python train.py --head_dim=128 --intermediate_size=1024 --attn_scale=0.0884 --parallel_block=false --init="uniform" --init_std_up=0.0426 --init_std_down=0.0213 --max_grad_norm=0.5 --schedule="wsd" --decay_shape="linear" --max_seq_len=512 --train_tokens=448800000
MLP neurons of a small language model. Each row is named by its layer, matrix (up: input weights; down: output weights) and neuron, and shows model dimensions 80-207. Each number is 128 + 32 x the weight over its row's rms, rounded and kept within 0 to 255. Numbers have three digits each.
After each neuron's rows, "fires after" lists the tokens most often just before its 100 highest values on Wikipedia text that the model never trained on. A number after a token or word is its count.

L3.up818:128115115128183082117087115141146057105173131139088125097077187171145135189132126108152101123071151138120130162128172094140160044112194108120166142190151158164136153122147118134127128133137171116107139121116128147106168174090163165150132111108122089163152172162132119136120100092101096145157146139110114140106119182156101135102086134123126117081115129132062070190116194193134113121168
L3.down818:118128125092040131130137121146159146120134163094119125171169139140115103141131086094165167140102081118082111141172144125097145114147123121088089149138168104152098157092122115102112197110105101120080125137167108079109113128143105110105151151165125127086118185092095099137086130119149080142072182159112117129068173070116146122127138168119107079096126136074146071131140163149152197164099
fires after: "==" 13, "g" 10, "d" 9, " re" 8, "te" 7, " ==" 7

L5.up510:146106158102164128089184111179116060100178164037134136149120117105126119145100125151198099084103185144176121128081085127147174153149149091062135143141145131095075097138058118165165097129092129049103150129129110122127150169141082079129105134114086102088147169097118171077142181125096154169144136150092143147134138107122101114118165166093162149083150096176171146127100137137110147098124
L5.down510:101104152124100137071083132176134187112168124169148094121159131163147110103008146150140116123123163163174108104110127149079197140083100135141085118180108147113154131126140147112187142142135141098111194126118083136171140168140147147141112164124118122129169110158124148156110089146106100134083097141120117116192114125133117100134123138129135184177082088089149141148119157069167093141135
fires after: "s" 44, "w" 7, "al" 7, "." 6

L5.up973:156137175131078186103170150111085123111099167142125144082099120081090137177142190187146140080100152095175094162148141159108101162113119081136126143143129136101114194090085121114104123149157141156152109136093169116138125101053148113152105120056135140134118108131157173139133096118134120154088054164126139156109083199103110161112149129141090084169113149100161184144112092174099131169188
L5.down973:165088192096159161112138140108079124128147146141137162117124151126136070150138130088131060156170195144149093135155172108159075167121140083134099115150075163136143165154117140117085160184124167129126138147147112150157172131167083108130043128162087158144173159110172136130146091159094114154108163141110096188147085075175134103067135148105126069160098162148109118079109138096133142091131
fires after: " of" 19, " p" 10, "-" 9, " c" 6, " in" 6, "c" 6

L3.up868:120106136121138105073156115141181134131106122164128123094149157170087119150090117121120071090129090131125125163123154118118179098078089159145121112177086154128173167066074164166061086136174142086091148170132080092126167117129117103088185125165092146183098141098073173114064066066084169129119185102064142102187127091114120174081178136153120129086102167088164155148124140169201136151113
L3.down868:154126142106082153110133108135143091160131138140158168182116182094123146087085121138106126140107170116125192125151167097161143124159097110166169089049197124105088167135127113109123124145122139145111108104150158167077118134156129114163086134106158123133116157103156054126197085122142135131188189170167120161093148143123116143121112182108125088138164120161092091139202139139169111170129
fires after: " a" 47, " " 18, "th" 5

L8.up703:124147053155084136125189139111121106194130099106162131078170123136126126068167088105134173135128053135145125144084114101149118099156105143096135142160130105115095126115084123195217108106122066092096109159104138087148145103099150118171141112133156120103147158117132123142149095074143160138168140116255093152086079171144140150123082148133103126068072113151159118126092111168126137103095
L8.down703:112107126145108102164133107130145110122103165225119078131122088113126114110079134174141113136157189114073084111104160132099165071140130150115175098108126080166197113119158123156114125106100139100145128140146123164141136148108090112177140151163089065168184114147136113126121133182184138116109162187149129119109135133119167087225206144119130121172139158109159129110073172124153134142095
fires after: " de" 30, " De" 10, "s" 6, "ri" 6, " the" 5, " re" 5

L3.up421:133142109114105161095148104098103133134067130108148133077123105108108151200117132102183206173092058091085100146127134124166135152163104077136141147150097065115102138084158090133113134095118148127089102144114154149117150131127134068166172143090125105155150093134146180153091201153133109150198133102104137108142087147116151145095135130216146143084134142127072225151155064149154142120177
L3.down421:180114130168167182105116083120105104145054108155162141148113116116106156156183142151132085064137116052138137111151100100066171141169103149200169147111116111097122162110161113150083140127089110115093073156166178094105113118147175132140136126087139105112146099119126095200114141102137182162216114160161097102132111124082116152110073125110118136149202122126100128157115109153122158107084
fires after: "|" 13, " South" 9, "20" 8, "In" 7, " in" 7, "-" 6

L3.up362:110118068183159150167123142116043154071158153161096056134129134175146084187123140157096144105089089106159191047116148086162163115119123128204107124125138079113107136132127112118201112097125095129199149132158138146101174141094139139137184094114153121188165136106137106125070086113166120142122163169141127131169067177149091122130144112149181196083178095085103177111097163105148144158099
L3.down362:124078180081127119138101152040130122140114097119102112116063171127150129162177124101093128096205140127135136134151140149191123125124130125155152095121087191137176070103173124127131120123077134132070060111128137149171138142126189130134129171090105157155107121108118058089117163163074143147221083126110135142189133162076138068146114074172124177132162118153128115107139184154129081106149
fires after: "\n" 30, " 19" 14, "|" 6, " February" 5, " March" 5

L5.up905:156186145167153160089146071110093111105091121115195143152125124137099150154150071123148145147126094155113189084140097145098185128168180134086099101155079154120120085167123148160140117149147158126159178171122119117092150097127185128099135165156153128124083066143155146061102129139174128102137157087139157157114104090177119105129123091168138123139148103180072160137065151160122136156104
L5.down905:149126109076133151095117103055133131132114125166154124168164139129113120122179087131044134108178109056081151078124063111147149147095179102121115129107151113086080112123129143132160108101113074113113164125131121105091127153209092136148152141149118096141133133177149169133102161119144168095161122117063098120105207178089153093117104071037201156167073124133167102080134145161120175106154
fires after: "." 27, "," 14, "\n" 11, " and" 8, " (" 5, " S" 5

L2.up786:162136113150129110104099165125093084144145137113180134113177149132142135144143164075094122125135145120123102155105121035133136103097187167144110120064132123141156096089094120123109153117148143143188144093172081158107102085118127134167166161108134147158102150098096108176114140151202113128108154109131142185161140029108080135077125125136102160131123146133102130073109107144138117187174
L2.down786:211128134126145074139162169119140098130138114106099163132097115152154082142151081099080131103129131109143124111121084097141196121124069071096151147133139117153072224128088181100154046157095060148130125160125155143142120172098124145134098138170100128105112127109152097153086171128143093160147139140121072139157210173092158112157107125121176108120125131061143121133133117160168106111148
fires after: " A" 13, " C" 9, "la" 8, " Ca" 8, " Championship" 7, " Fa" 6

L2.up12:162135060094099112144079109117139098165131158127179093122176141130187147073110166044134127203149179091107085139118081170094144060130093147106093139086090158180142174093076127118141111138131147157142148074182125048121095161124131110160181163061149107141139170153097163122153118134126111123136084106116131177089151164057114137071167141142048135120161096137109146165137191113123114114190
L2.down12:160120129121105092120100084109081104118125142173131103145074216135084123158122073175083143184097133139147182099075103114122127083118192111124147111090127153126050094151136113126092193104129121156116098143130076097133171117170118100119081155208129200070075132111130144136130154102164172108134108095102087141156192135103113145163120120149140135142060186100186137117112112128102104104149
fires after: " c" 14, " C" 10, "c" 10, "g" 9, "la" 8, " K" 8

L6.up745:178130109096136112154192176111137140105110143122111134143164158057093113091136177115109130126098129164118132144086152158099156113140146114176126128120102088170118139149058148122128145124095072179190113095149098164079126112137160089151119160158170135192124087058116184127174154129099113143091111169113087130108112127108089162076134146098102172126122188151117116111165157146168157133121
L6.down745:141103144146141141131153147141086130131128061152120162119129142095099130093144108149150130147169048111169131172136056090103088119185133181071106132207164108080112147112108159153165134156124145121100151127122120111147098068103187113098166164180082149119111174137131092154044127138120081150140176168154192143088102046148100147197137100202156110180169131147136053163124100106142174164091
fires after: " st" 13, "p" 11, " St" 10, " C" 10, "c" 9

L7.up45:178114114080122092076192162120137157110112106073157195096101082138186090141151143102150150135202102114131147104144116163113120138139122133113116169151101175053149139129116188140172115127128089138118122176114219123134135118069188140111099084053106121161138170125123127112138144116108099113130061134106148136115093125110131132128179120179094095163108135120131174126104144145092119157102
L7.down45:161097175122145088162096136126177082066151102068110122136122136147120136155090087123106159155163069124095122121056146067175103120194095147102138152079057125064189130178139119119137111182132123150124116164111184106097121083113103187142122070141150067135124134124082114156144078127160133136056109139106121128167148147149123054140147113103121118059129164113119094168139144075130094116144
fires after: " " 44, " p" 22, "n" 8, "P" 5

L6.up73:166172119070166090062139157091146116138164163130074129137123174131102100131079139150108098173090134145112129072110097149076115117154170079148127200123141122129053069160114092159103178072142134115130128106151131113142127129097123100127109165170089107137106121189072111132133093123126121092134130147054185153178136173122130151176112114064099131122107105128113092106103141139082117130208
L6.down73:101143071156103150136155169142156098098153079132083132080133150074092143104119095139106162132157163091067056112109146145210159089136108143143138175118166128138096132121195109100099121166103160150148145188143168142100126147177126158142091182142184180113132130145099043126122102129058111084097145063111182065185091112140148152165145112171130104094134192155140128125129185143191066131094
fires after: " m" 19, " M" 13, "th" 13, " Th" 7, "m" 6

L3.up137:171048144108120203109165123146080130153100101132194086068189117107129153106127158128184138095063136136192104126125065110158090183100156134194194123118114093160089151115064114123134118126130142129173153126143096093113129126110114094148145063150187123142158075083139101086155125139168156107087150111119098136133133172086133084171132173172150110177096105108165104164137095106137115133173
L3.down137:151086151086147132144148128120134079126169161167198109079129124117128152161135110174121133119102138090107097059145160063130061169107136115124156082189130104094136101124180169152148168121150132167090173142108133149142131193134133173125128167150089103133143076139086125137113170176200134109145151136144108078138168118073141084135083164174077162203179097135160180096106051171161058138169
fires after: "s" 30, " p" 25, " ex" 12, " of" 8, "ent" 5

L6.up251:096088104146116156157085115163127101048125091183115171114086074117107168160134196149123165182093072124156147153162104162170189154174070154112120165101094154077142168109120153095146080125090134114100079133092132136128181108148157192119114169155103134160154152128081097117128105148146093092129108158133064055151099117183129194103159089114130111153172140120175075105050096157147124067176
L6.down251:074136162174170113175178149137150097112121130159141210245127152122114102144093106115124125170059099137180160117102131151137177100152080140138070129152084133146161097106151143158112066120141133149106169161191124163098138134080116068146120153132087149124170185113062125097132097168207138135122164102097149176131185110139150161107068138188078110113137138179208117157110116124116100073106
fires after: " the" 21, "c" 9, "age" 8, " 19" 7, "va" 7, "s" 5

L5.up310:123151058065132151135140126204092105162087142136079084107194094107084159208131186095159126099095131129131167089119133125122095168140116104146091158096065153112127093160147115131159081133173065087093087150123138120194130119080102119150088156139134149116110096194054130149132156111155102125146139077132165141172162155087190202149101127172157115096159169105156111114086154187105134197105
L5.down310:136149129158157160185106124092083095108160131173072157129095137117142116103108174106114136151114111097131119125116095098103142121119086182122143195135126057128118145148097083167180174101143150142115119176165101142128131116127129086176181128092143117142185098104153124117165135149087107113135135077117110142101201144160095107157137155126115088102177151150176077105131152145039089138141
fires after: " " 27, "s" 9, " his" 8, "'" 6, " their" 5, "th" 5

L5.up254:146114109122108112179144102171165170127099104115145112128155116114096193227169154107125108140110146126091162111188072143131157173174115097141147147114114159026161113148145123112131119128101104187138119161144144136126169147127104127121139161087131160097135076166126144098063145136163131148115121106102112085153107130131123189009070128137113132095159161174150169103120108163144152148096
L5.down254:150157112087159141132152145104150162170111138194136170122136109062091145105092113100156133154114130145113135135127178136134108132202106142092150123164149149149098148078102152097126108118163094123115195107182110199176120181106114123131129148184148087154147117086104118082137187144138113137139186115086119165172130125094123071086118147197172140121111150111094131058100128115118165170165
fires after: " a" 43, "c" 20, "va" 7

L3.up936:092141127126130084138145116136090134112181070151127191057091074109122126089121107141158106092122102154134121205178107079165112099107153190176147115147183151116104105102184164099118093107102130142122106168120104116213135106069151037125192129130191103072117134154145132135105134097101117139107125150136111165106133091128120162123080136157099119130160084080148113147117088106128111108159
L3.down936:211069106097169122144087208148150151063162134071130121104138090099083133178136068099135096091117215127112141154141151120127107114117154152073079110127134117138112128092097094151118103149168087099114107070137159154134173085139154141097157105153134197146130062036128105145113118103110137109141149141161147130130117087103124135139145080095117130107149092067095129122142185151149143187120
fires after: "ten" 17, " Su" 14, "us" 10, "l" 6, "en" 5

L5.up148:130133126158144115150105124112187122160122100106059142156118189145146111144105118132110138092117083162116162140122139114118098085106066092132164129083090160147124185025067168136125152150158121141140190117122160150161133115106144097071143148189126168104158127043158113106155117087091096136069077114129169165147121086068105141107181124147148095118077108110149093098173135141126146148127
L5.down148:169160125145141149096136099175143167093138152070155152127164127140088133162115096138117107143085166193095111126137162138088136040107160186102159095145193141101128172097141115128079128094100133081144171170132155156184116117112075156172148092162145057157132136187126109174122100173132148140161114144107102169133103094232131097128133149078107121189136107156155161102108142160096102116181
fires after: "-" 19, "\n" 16, ":" 6, "de" 6, "en" 6, " " 4

L5.up195:121124132053143120147145123136076153108119149090216131128161127095129159146051116154155136151092083066119174095139066092155094152163191164146132133139112116097128137164131110085092154184102208126123089100139113106105140154154119087067173078103125070148144138150073121160154149079082106168099130129149128142130140109180156171103110167158089186134123141059152125102130111168168077137158
L5.down195:116100122056174121118129139097110143113174144110139139110144151165127096177128151088108175189131151103155123135143053112137090131186090110128131189143086158141137125175122058137094104097130133161096163105168159145079127091120153111130116163161187110126100162204140113114146095071124131115169117140098081081140096130089085167079159159172113178096115096109093156174109172164160131174151
fires after: "s" 30, "c" 22, "or" 8, "er" 8

L7.up6:144137107180113158146155152137074129118132125090150160057160206134162164134082074083148096180119134117096128094103169125188078161112140093133129131106139147107136081120119111172136143181163114129101060123134099169131134141111121135136141095084143087168149131137080153219159128111139110123155140128167092147163140117143133117119163132137172115117075136137133080127073180084216155109145
L7.down6:169100092049138194103136113142129132175166112161120080187079113192126095180111082106158141113118128159132121117113079167126142147159085164122124130148120096081074145191069130135150076129089130131113140085067058102166161129123098106094127123142179126113120149091118134134129131118131141114143093116104151122116109143115071140121082189107123099070159174119107131124155133119125098156111
fires after: " " 54, "or" 13, "d" 7, "s" 6

L5.up659:138117175143130127095149107104166158123132092101127245163171153183091140119109100069136132129186138132176118125150126082138143100094092145121071144142128126114068079067154112115116096075192140122194124140137121108181116128160090095100084102116087169122173156152156117089094137171110105151128116098124169151188140180117134160132123118126081153092132107167099115172142180110165124122117
L5.down659:073051111176147178176127089088114132099141116122121139132147142168131100124137087082142132130105147119119112161064139183149042123141126150134145133130167061169162083101184139165114080147098107105109126164143087081150119157140119184114134158125182168105096092160108147092138132154061141135130118112108182109078104139132115124170070144116073113172108098121130178152093118123188134141147
fires after: " " 23, "e" 18, " con" 6, "ut" 6, "ff" 5, "if" 5

L7.up488:093117136118164148107123109160085108111135166158109066135152104123103143163122113112142105065092181095143166088073116097160146192121115119133115201168123129091120112179111078142139149040159105133138093133134144185162160099152089077158119146147089100080099068170124134096125150086149103124210144089141094134146121096090145108118098121139171133086177111112107110176100094142167135144139
L7.down488:149130114153167078124158153139097112068088149136131130124068104081083106073155138156214124183192174164165149116152149133132127095090089166116122134147085104121082139119120122110112114188141128111140219123149142106068161126141115169155174091118174145124126178144105142144173100150099135088061132109097125132098124161139107141179101151132122147157131151111138174132146160142149151096133
fires after: "s" 23, "h" 13, "al" 6, "'" 5, "th" 5, "d" 4

L5.up187:131085101116147147150122157106119163143121071144182177111176079136112100120125100117128166123174139174195087180161144105155094060127083135124067110076093143085122134199109114134127145138163102112159094157094167120129123142139113138058138045074148161155134148147098165126119171151082115098110133103115176222158089120179093045144142150200093155134141138122141111123165114088127122119083
L5.down187:152101153064108110136141120121128105139106059151076155139137150133166150145142154178143106183153084139180094186183137131097174122147125070145135088169139140106151173091191141062123165113084096116091153185131131113131165214164153153076121139131119104092150052107097122130170145128119104122106139117136112070169176164123132131130106114119135091156090096118038130090191093082173090184096
fires after: " " 65, " m" 6, " ca" 4

L2.up452:108089120133092138193118106138128178209137141180082157090129123119105078079093082065113031133126174057081139136181137107125109120087112093161157137122104127085127094118097092088170163154084121164100144078141059123116114099075139139137136135139105112115136132109092160168157098144165153138133084130122130144133110153154111129080109119174130184100130119151080173130174075145047158104144
L2.down452:136082185117119177140169104156111092170100098101052125207124127138096109141112095084124127097158132173120102146046123115119052157127155137186195123120057068190145139169145140128140070103138112141115043155146126133170175148149106152100146135132150102139129183143162055109157048194119114092136110166082103071156153196119132175127104142118130188126188138131148126146132130150139115160131
fires after: "A" 16, "I" 15, " I" 14, "O" 10, "Z" 10, "E" 7

L5.up215:117111100134132095078184128079141173155148159134140107099163086158116089104131063164116134072171180139150125177188117123145163103145120162108148105138126142106173130125094172139190066110127133158119106171076114129174128148164165145140100112081132177103136080112153104181191091141129117073139148132100118147126149059151162121117189136188158114075048115116121149129072081163115161152111
L5.down215:087100139088173120134122142145140102107189131161181128108083167116133138147149071085126080123175153124144075087148147107082084083103122172156170118108091139145080103183069126134183127115144142154161097142098116135127153127135131121180110156057118078164135107138107141181145151156104120201140147126156181075107162180112115103111130114133102144066153212163176144136158080123116123088099
fires after: " " 24, " de" 12, " se" 9, " re" 7, "re" 6

L11.up215:081134129094081177086119164126142158133088104133164140081120170161105125137122142132108137103230117166169087140099124149156076051125127084145137113100177152155169123139126119179121067133117134058160086121139158159134155149127119155116166053128123136229137094123197146143105115154155075194088129143126137158145101121112092128197131128154127117148114101063142102119129112124111117128146
L11.down215:130141147110108114055190109116126128167113158097097135133082109105139094113164147132098154110109113145103102143121147109136156104113072169181150143155109125127099194170171138180147173102144109091074099185151156131128158098053104103112184145137192158120142142147086094166094125140125127148089114135157131159122100131125161095159165103133143126058100128119074112128145172083146169184122
fires after: " " 34, " re" 10, "-" 10

L7.up815:147139057159143083105151151148125143127181105108100054165087174144155162203199115088162172131072143124106135151095108118184150116134114128182103108160140127066079133162095122146103065141103120071143101194159113142095209156127150140093161157158117203141119162142169139180114135121105141136114073165116141117113181154212129153126102130096117151078146130152125127126082173178121153090134
L7.down815:132086088093203085150152104094156172114161142086148081070208133139143105169115127107141113165169116112147122087101093107163085108080115110173139155194213124145088092155124109169109145159136092139126132147204069144068180109157074150120123119201136125133179081202152101123118143114186207109132132135146141132106161143138098132113103116169124164122162166103074081093173120130133150099150
fires after: "\n" 44, "---|---|---|---|" 11, "d" 11, " re" 6, "-" 6

L3.up234:086111051134130169138155120139131167127051187130138153126157145145207167103161195073111151168092099115113155124131039197116159127135092185160178120138119090121120123117095153138088133130154118167111128161154100115131166133118111137105118102128154111146181096146161120105087119136123103095126111101132140146141039156151093147127144122159125093153164175159119102123091117146193110123164
L3.down234:109212180069141147139174095133083138096157097116147129103113088121137122131120169120111101099056093151120182142119105129156138055107143088153147111143186099159078183124124147097110221098131146111195147108093095184129111163197141174111095117166135092099172134163096091117093158142189112150185173158134174114127217117165115144143128100089142164122115087212118137125122090131048093103100
fires after: "s" 25, "ing" 14, " Pri" 8, "ri" 7, "ci" 6, "c" 4

L6.up884:073104116138085091150167144173122119149110155077113120113114125129123176187109095112144155094065163165162133162132123086179176156125086114083097161130171111117091093127085106164108109150072151133110116106149122177137132116092144168117180139105112135111153145122126084161148132071119095086202179128131165110169161202103125158143193121174145135071115126076134109142084131095099107096072
L6.down884:115134139089137140091159089116140090146122166111162146106098161143110133095200102111116087125154157093139159100176124107138132136146141118126150118115080168138164138134073120130139159107067121051072168151121089098150134130228145122126093130127131108089187134158133070119113135161088170145083115168138102165088118099170107123161095108126160087059132146144186099091118147192131193126175
fires after: "s" 25, " Ar" 11, " in" 11, " St" 9, " " 5, " In" 4

L2.up108:111145048136129136161155093124106121154166119147151177151084129202160083121131115154105095126133179107142131151139149124122123201124161121111136113049121166097139157149168141163101102142095135167126128171175112116186100134162120055134131093081099126177160121084105171193068097138148116184149129115175076123144065117098095144089120162089102129119097075140160131088163130080132085139103
L2.down108:088087097113108117119187147133125141140112176100142127108151143186093129095132182191118184126151148148170129153143122144060090152162147141150115106142117085134129088096090111108154121151147084109153152153054102015115123147095162086137148140135105073097111179088123100140102099098131126122179110148168146148157080133156143124116072121118146142118144113198138170117102160169114104134083
fires after: " c" 29, " st" 10, " C" 6, "C" 5

L6.up486:116137137121095117150057120127167073090114105087140143072140107111094120095124142105171164148144098102085090126162140117131102167149102131121126150154118147119160130113171085130076117157141096132071137174107123153134105077144106094119080103117152154113151149085205188142159156130130150154130169096156046122156143115135110132109165117168149147188172103120121129194088210113113142119156
L6.down486:132148150110123166135112110185178124090117127131136163138070142159113186123125113154104094152175114131095129122126125145139078114101125136162095170043114103115086069094154115163133069156065190148075107158125078065185147119092080160118127113150105119192094087047171158159139161093165104120138156144119153164130088088080168140189108166172098119129111128072113153164153116167095095156097
fires after: " re" 23, " de" 12, " " 11, "in" 7, " in" 6, " ex" 5

L8.up539:162143097052098091117132149104163183137104127135157131140116156127113152134159127118150123146133149132164063114146077136158082153122154094146085132062184162088088112142156063071070170112155146063086154083118166142112151081148169152109126108179118165060124128127125127136072116115100075127171138153164091169139171119122125144113126086130137172162172183098132113183153158141159101108161
L8.down539:128147109138083168111107167132116106123116084133178124114168120157115090143139130178114080195132116120193127176089097129099039138174126099114172114117162091126111105112130134192145164179145157182161149108115041116087110097117109073108170144142105128139168105144060159113137175110126103081150164106099126138090134145083107122143089145118134155056137072160100120138144118129097081170118
fires after: " se" 28, " Se" 17, "le" 8, "e" 6, " Le" 5, " Me" 4

L3.up96:111077087093144102180186134125052108169195167199090163157103095122094094113146117160142112156166085124137193108174110186146110170130160154184084149077162149167113111142089106190109075142114146136112136136148161125114111121183107122132041115134114117144143186117098134144136123139134115157161162124186104104107102116121139143182169174139138135147131143180156129109137155133140111143149
L3.down96:081148123142146128053131133174178186141096082178162134096152134155076107137091100107078166151127090141156147138079176122142220157151123113076154163104171167096140098064132144126092121089122070108120175107113149142152052077144126161160099121130116130085106152141123157143151123110137152152075157069106121185127098085135167085108102123125097079130151085124165175160137117081172137183080
fires after: " St" 11, " F" 10, " C" 8, " f" 8, "C" 7, " w" 6

L3.up790:143081133124117150130122136121141169095177085079142165118139109106092097166120128125168110117147067179136135210092173114123134134127096166100100145226164118088131157130197111152120085099120127107148111137109118142109107149135121126140124100190169168062154154193185168135077078152107132107116133141134113077097141097102175161128134169119118187150095130094123204157128133115130096106113
L3.down790:152112139147156186062119186158151102078143127118154122160115126070136133165102136109084118135183095150128160095144132143143117090152078148113131142071120111138070094128079136142176053134142086109160120145135070141125171152150188177070078141176105144168114131170156085162173107180135183150141109105098094127144155161139187120176202121102101116132086117104102148108129128163086069127065
fires after: "n" 17, " Su" 11, "en" 9, "it" 6, "z" 5, " E" 5

L7.up532:141069070134131149136115112178139158148156146074170098129115075114145089137147100120137125154197124127120141055186111100118120169088102092164113147141075168175128090144068075147125153085128133138106156150132112208124173099118138160152167089182134143112119158155120130114091062103130109145152178129135081189091099183087122127186140154150125142166104104059121138123163154095100132079098
L7.down532:088082126127121196157144128124108134153152161145146116106130122114122194142071110097119158125075138045112107149114128138172149143129192134143098151131155100061129125100175127115105129122109115120196140109187118151194146128115098077119169117144126107110138136140134135126129158140170129150060114144161120167089168111168083110179112158161131147056195158132080121092114128045121141109083
fires after: "s" 35, "ri" 7, "-" 7, "p" 7, "ry" 6, "b" 5

L5.up662:150111125106137112139158151159182109116053099097139105107159109105113131155117150169169115108113084115145051141114113110142120083155122234133113113171089114149075154119134098111120086138115136121133146106088149135143147144210176066146068120162134110214107109166148172127192099117105101085195098126078177164139159166121095196100071149176146139185123122141077089109080155090080098146131
L5.down662:171161137097092150152100090174124048115179138047120124064064121162133150152204107139112143150149105140092118130169113083118132101140112116132133104129153159147121127183133123116084149159135182156159124135137151071134143145153133200131126106094162189083113098133123110117132062082096117133049127157117074163118147099155166132211098084099130123139119138189131098091129114143140142152124
fires after: " S" 26, " re" 15, " Re" 12, " H" 8, " " 7, "en" 6

L6.up216:158040123176107120127196100064158163130092108131114207084126165146165137180172142165095135109065131093108117111163151129141135133153092132151089097114128134074178164130084118169127129145159108053091136074129151102171077094130088152128129048146100166153127106116142136156108141098133106151144130114081132156112061085062130113116138155200092143138083099132113139114148149109187104144155
L6.down216:128117113119192132141025105153129126118166167124213124149113169175150147121111130095125095127143107141174117132129174115151128093129121121129101135134142069133135154118114147142110147152118118156057070110119162066110151122120133131182107105134164125075091101130084137167164137100187097111115127119057144075191133089130229097114121130102123134122104115147140179184132104093190118159153
fires after: " " 42, " p" 11, " po" 10, " |" 10, "able" 4

L7.up724:156101117113118113135161162129140116164090124136140172052130144173102074106093176150123139141182122101056125114089167106117079142170143146105102103191101145179135122134075122126144156152132077091123134174165122155115169163081171089093102151164106100095097124110223126115154096111078157120160122123129101094117174104119116132129141140145171159135075109146142159114054165110070114177125
L7.down724:167110141154136151087168142089171109132152113102059161117166148170115125133119097087129081192072110138090107153174118110162107080104123165140127126147138097110107153127117107170136108046127119116114183215135160090161164119178103129131153211121061118116107107080151134125182069151132108122122141137103111093157129099089126088171119114104119097118132105084134159149085150141110082143111
fires after: " re" 58, " Re" 15, " in" 7, "Re" 4, " ex" 4, " (" 4

L3.up638:114043094182088146100131122108117184115144143104134123136143074176089088166142176094225100126155108075161122038126108192149150161128062084165080127104142184176061096183131083098126130057086128136098120094121171152114134120107152196119102117106118153152072069101121144121191100174113120089178176107114113163112116110111125163143133150132126154149160117124150122141140143122152154148076
L3.down638:098152108197135210127147142125118080140174120101130100157090102174102204150119145056128082094150106139072128111149161097128129148088087164135147134105133151183134176133161154136126141107185159134124045126069123102093102133131160077123121124090105141149104126163115135118123138078134167157134112092127135056144126135089122162078124024107164132154160153070102109131145080183123133155147
fires after: " 19" 45, "|" 18, " the" 10, " a" 7, "-" 5

L2.up698:054132097143135134141115093147126114126167149158110142177133114129176094094137152138142087133135158087126127112115134179134117144150097138187194151073145115108052143124106108122152151103149119148171203089109142192133132091162136149159134134105138124156123156149147107097121106087020079157163135072104123120152154152176145188150138133212074172106099040135145133172076156130113142077106
L2.down698:131131135152136146091154125063132150157156165138129076173173094132135107125076105120119149129128124162125134107088201105140101142095176121092132113129127110121164089073115166182123132123104151178126124108172145201138156106177105105081148212093137082166118102136069119107106103113132199194093059147176184062101118157159065148112085123146160125117115133159117139162153106184086103097212
fires after: "p" 15, "c" 12, "cc" 10, " Mc" 10, "d" 6

L2.up538:129149126104069098140103155173120175123146125165099146138147096124114067123130114130148059113151125107055016088085140174088136098121124143162167147147108157061084111134157134107150098146081105142166111136099106125142070165118134108126099170143170123083137111120154109138121077127147144175162093138169130169084106134107075139134136132110149122173171093085101167131112099104133101127138
L2.down538:144072145142122093091146112069174085134142182174094103124111110141195099096082107108173122114089118171076101149117081088076063117139146127111107073157105127168161108116106120124150128190143139099102094101127146089150120106081151114166133112104121059082136153159172094122119148104181149131130155162160108136101161134121143151127100118134147105086072158182176143128088078153159122106114
fires after: "I" 15, "F" 12, "A" 12, " D" 10, "N" 6, " N" 6

L8.up683:132158139105140146121115149133181081101086066115084103112107165090132114134105163119112178179156161142172119133138152059111212114132151145144079095119139125149144123121103166128192103112119100151158137148114109107091148171135111084103097160131145144154101122146106194156198152100122181129076115086130083153129136164098109178091145173194173146217146091171112102150076162127093096224153
L8.down683:116180135082151106108101138168084133102119123136113160149153165077088112107105122098095105175100131162096106168154173151080112150180189130133121108134166134142096140184158109145142170111094105140138110112148118123148119081171136137131154142164056153183209104125119161177148083142182173166103106089115126141163118143159130053120129125153146063072066144100114135099077084103146168058095
fires after: " c" 23, " C" 13, " " 9, " st" 7, "l" 5, " in" 5

L8.up639:104163138162109168092085111086108081114104179148121110124163161157138034101138100117135146187112139156111095131153175072128190128078132131167078156092092154105097123144098153136103114134098094113116091119142112086148140153144189077108135088191162166134120147169139124175123109081132242165122201060136112116129133109107131113146140108123122146162141094063114145107145133170161074175128
L8.down639:146167155130098151115149144168114172130083141181127149139124097103131141094191117111064160088106154144125089128123136185147134128146170164102111146049155138098096078108124144092182114210100105066126188134146101104151047176127151153153127163189195090133163147129195106170110139088155159118049137102097086140104162170198138099184156145089150123124161167091087078111181101100092130112085
fires after: " " 39, " de" 8, " D" 7, "e" 7, "en" 7

L7.up457:077092137160101143175107069174113086079127184118093071167137140131179113106136133147152128177129145172106133123116146145111098158216058119124143087115122171120067092161148097120146131093135135137145187145169146126178087149143087140146102150169181086152121052148183142056098071166126066092091157088127121189138116173123088072105159126151127145152189124105122133125079165109174107095120
L7.down457:137088101122095123105184162121141102187146086113155108117132118173087102127159113157032120162175109119185137122157114112143192126125134115156079080217110086103145090158140112102178091062158081136157108108180128088149063146106151159100064160130131107140172101095114131134129126128105169118104142117083111103147132103144192179152112110087115133139143067167147111158157101071096099104126
fires after: "\n" 36, "d" 11, " a" 4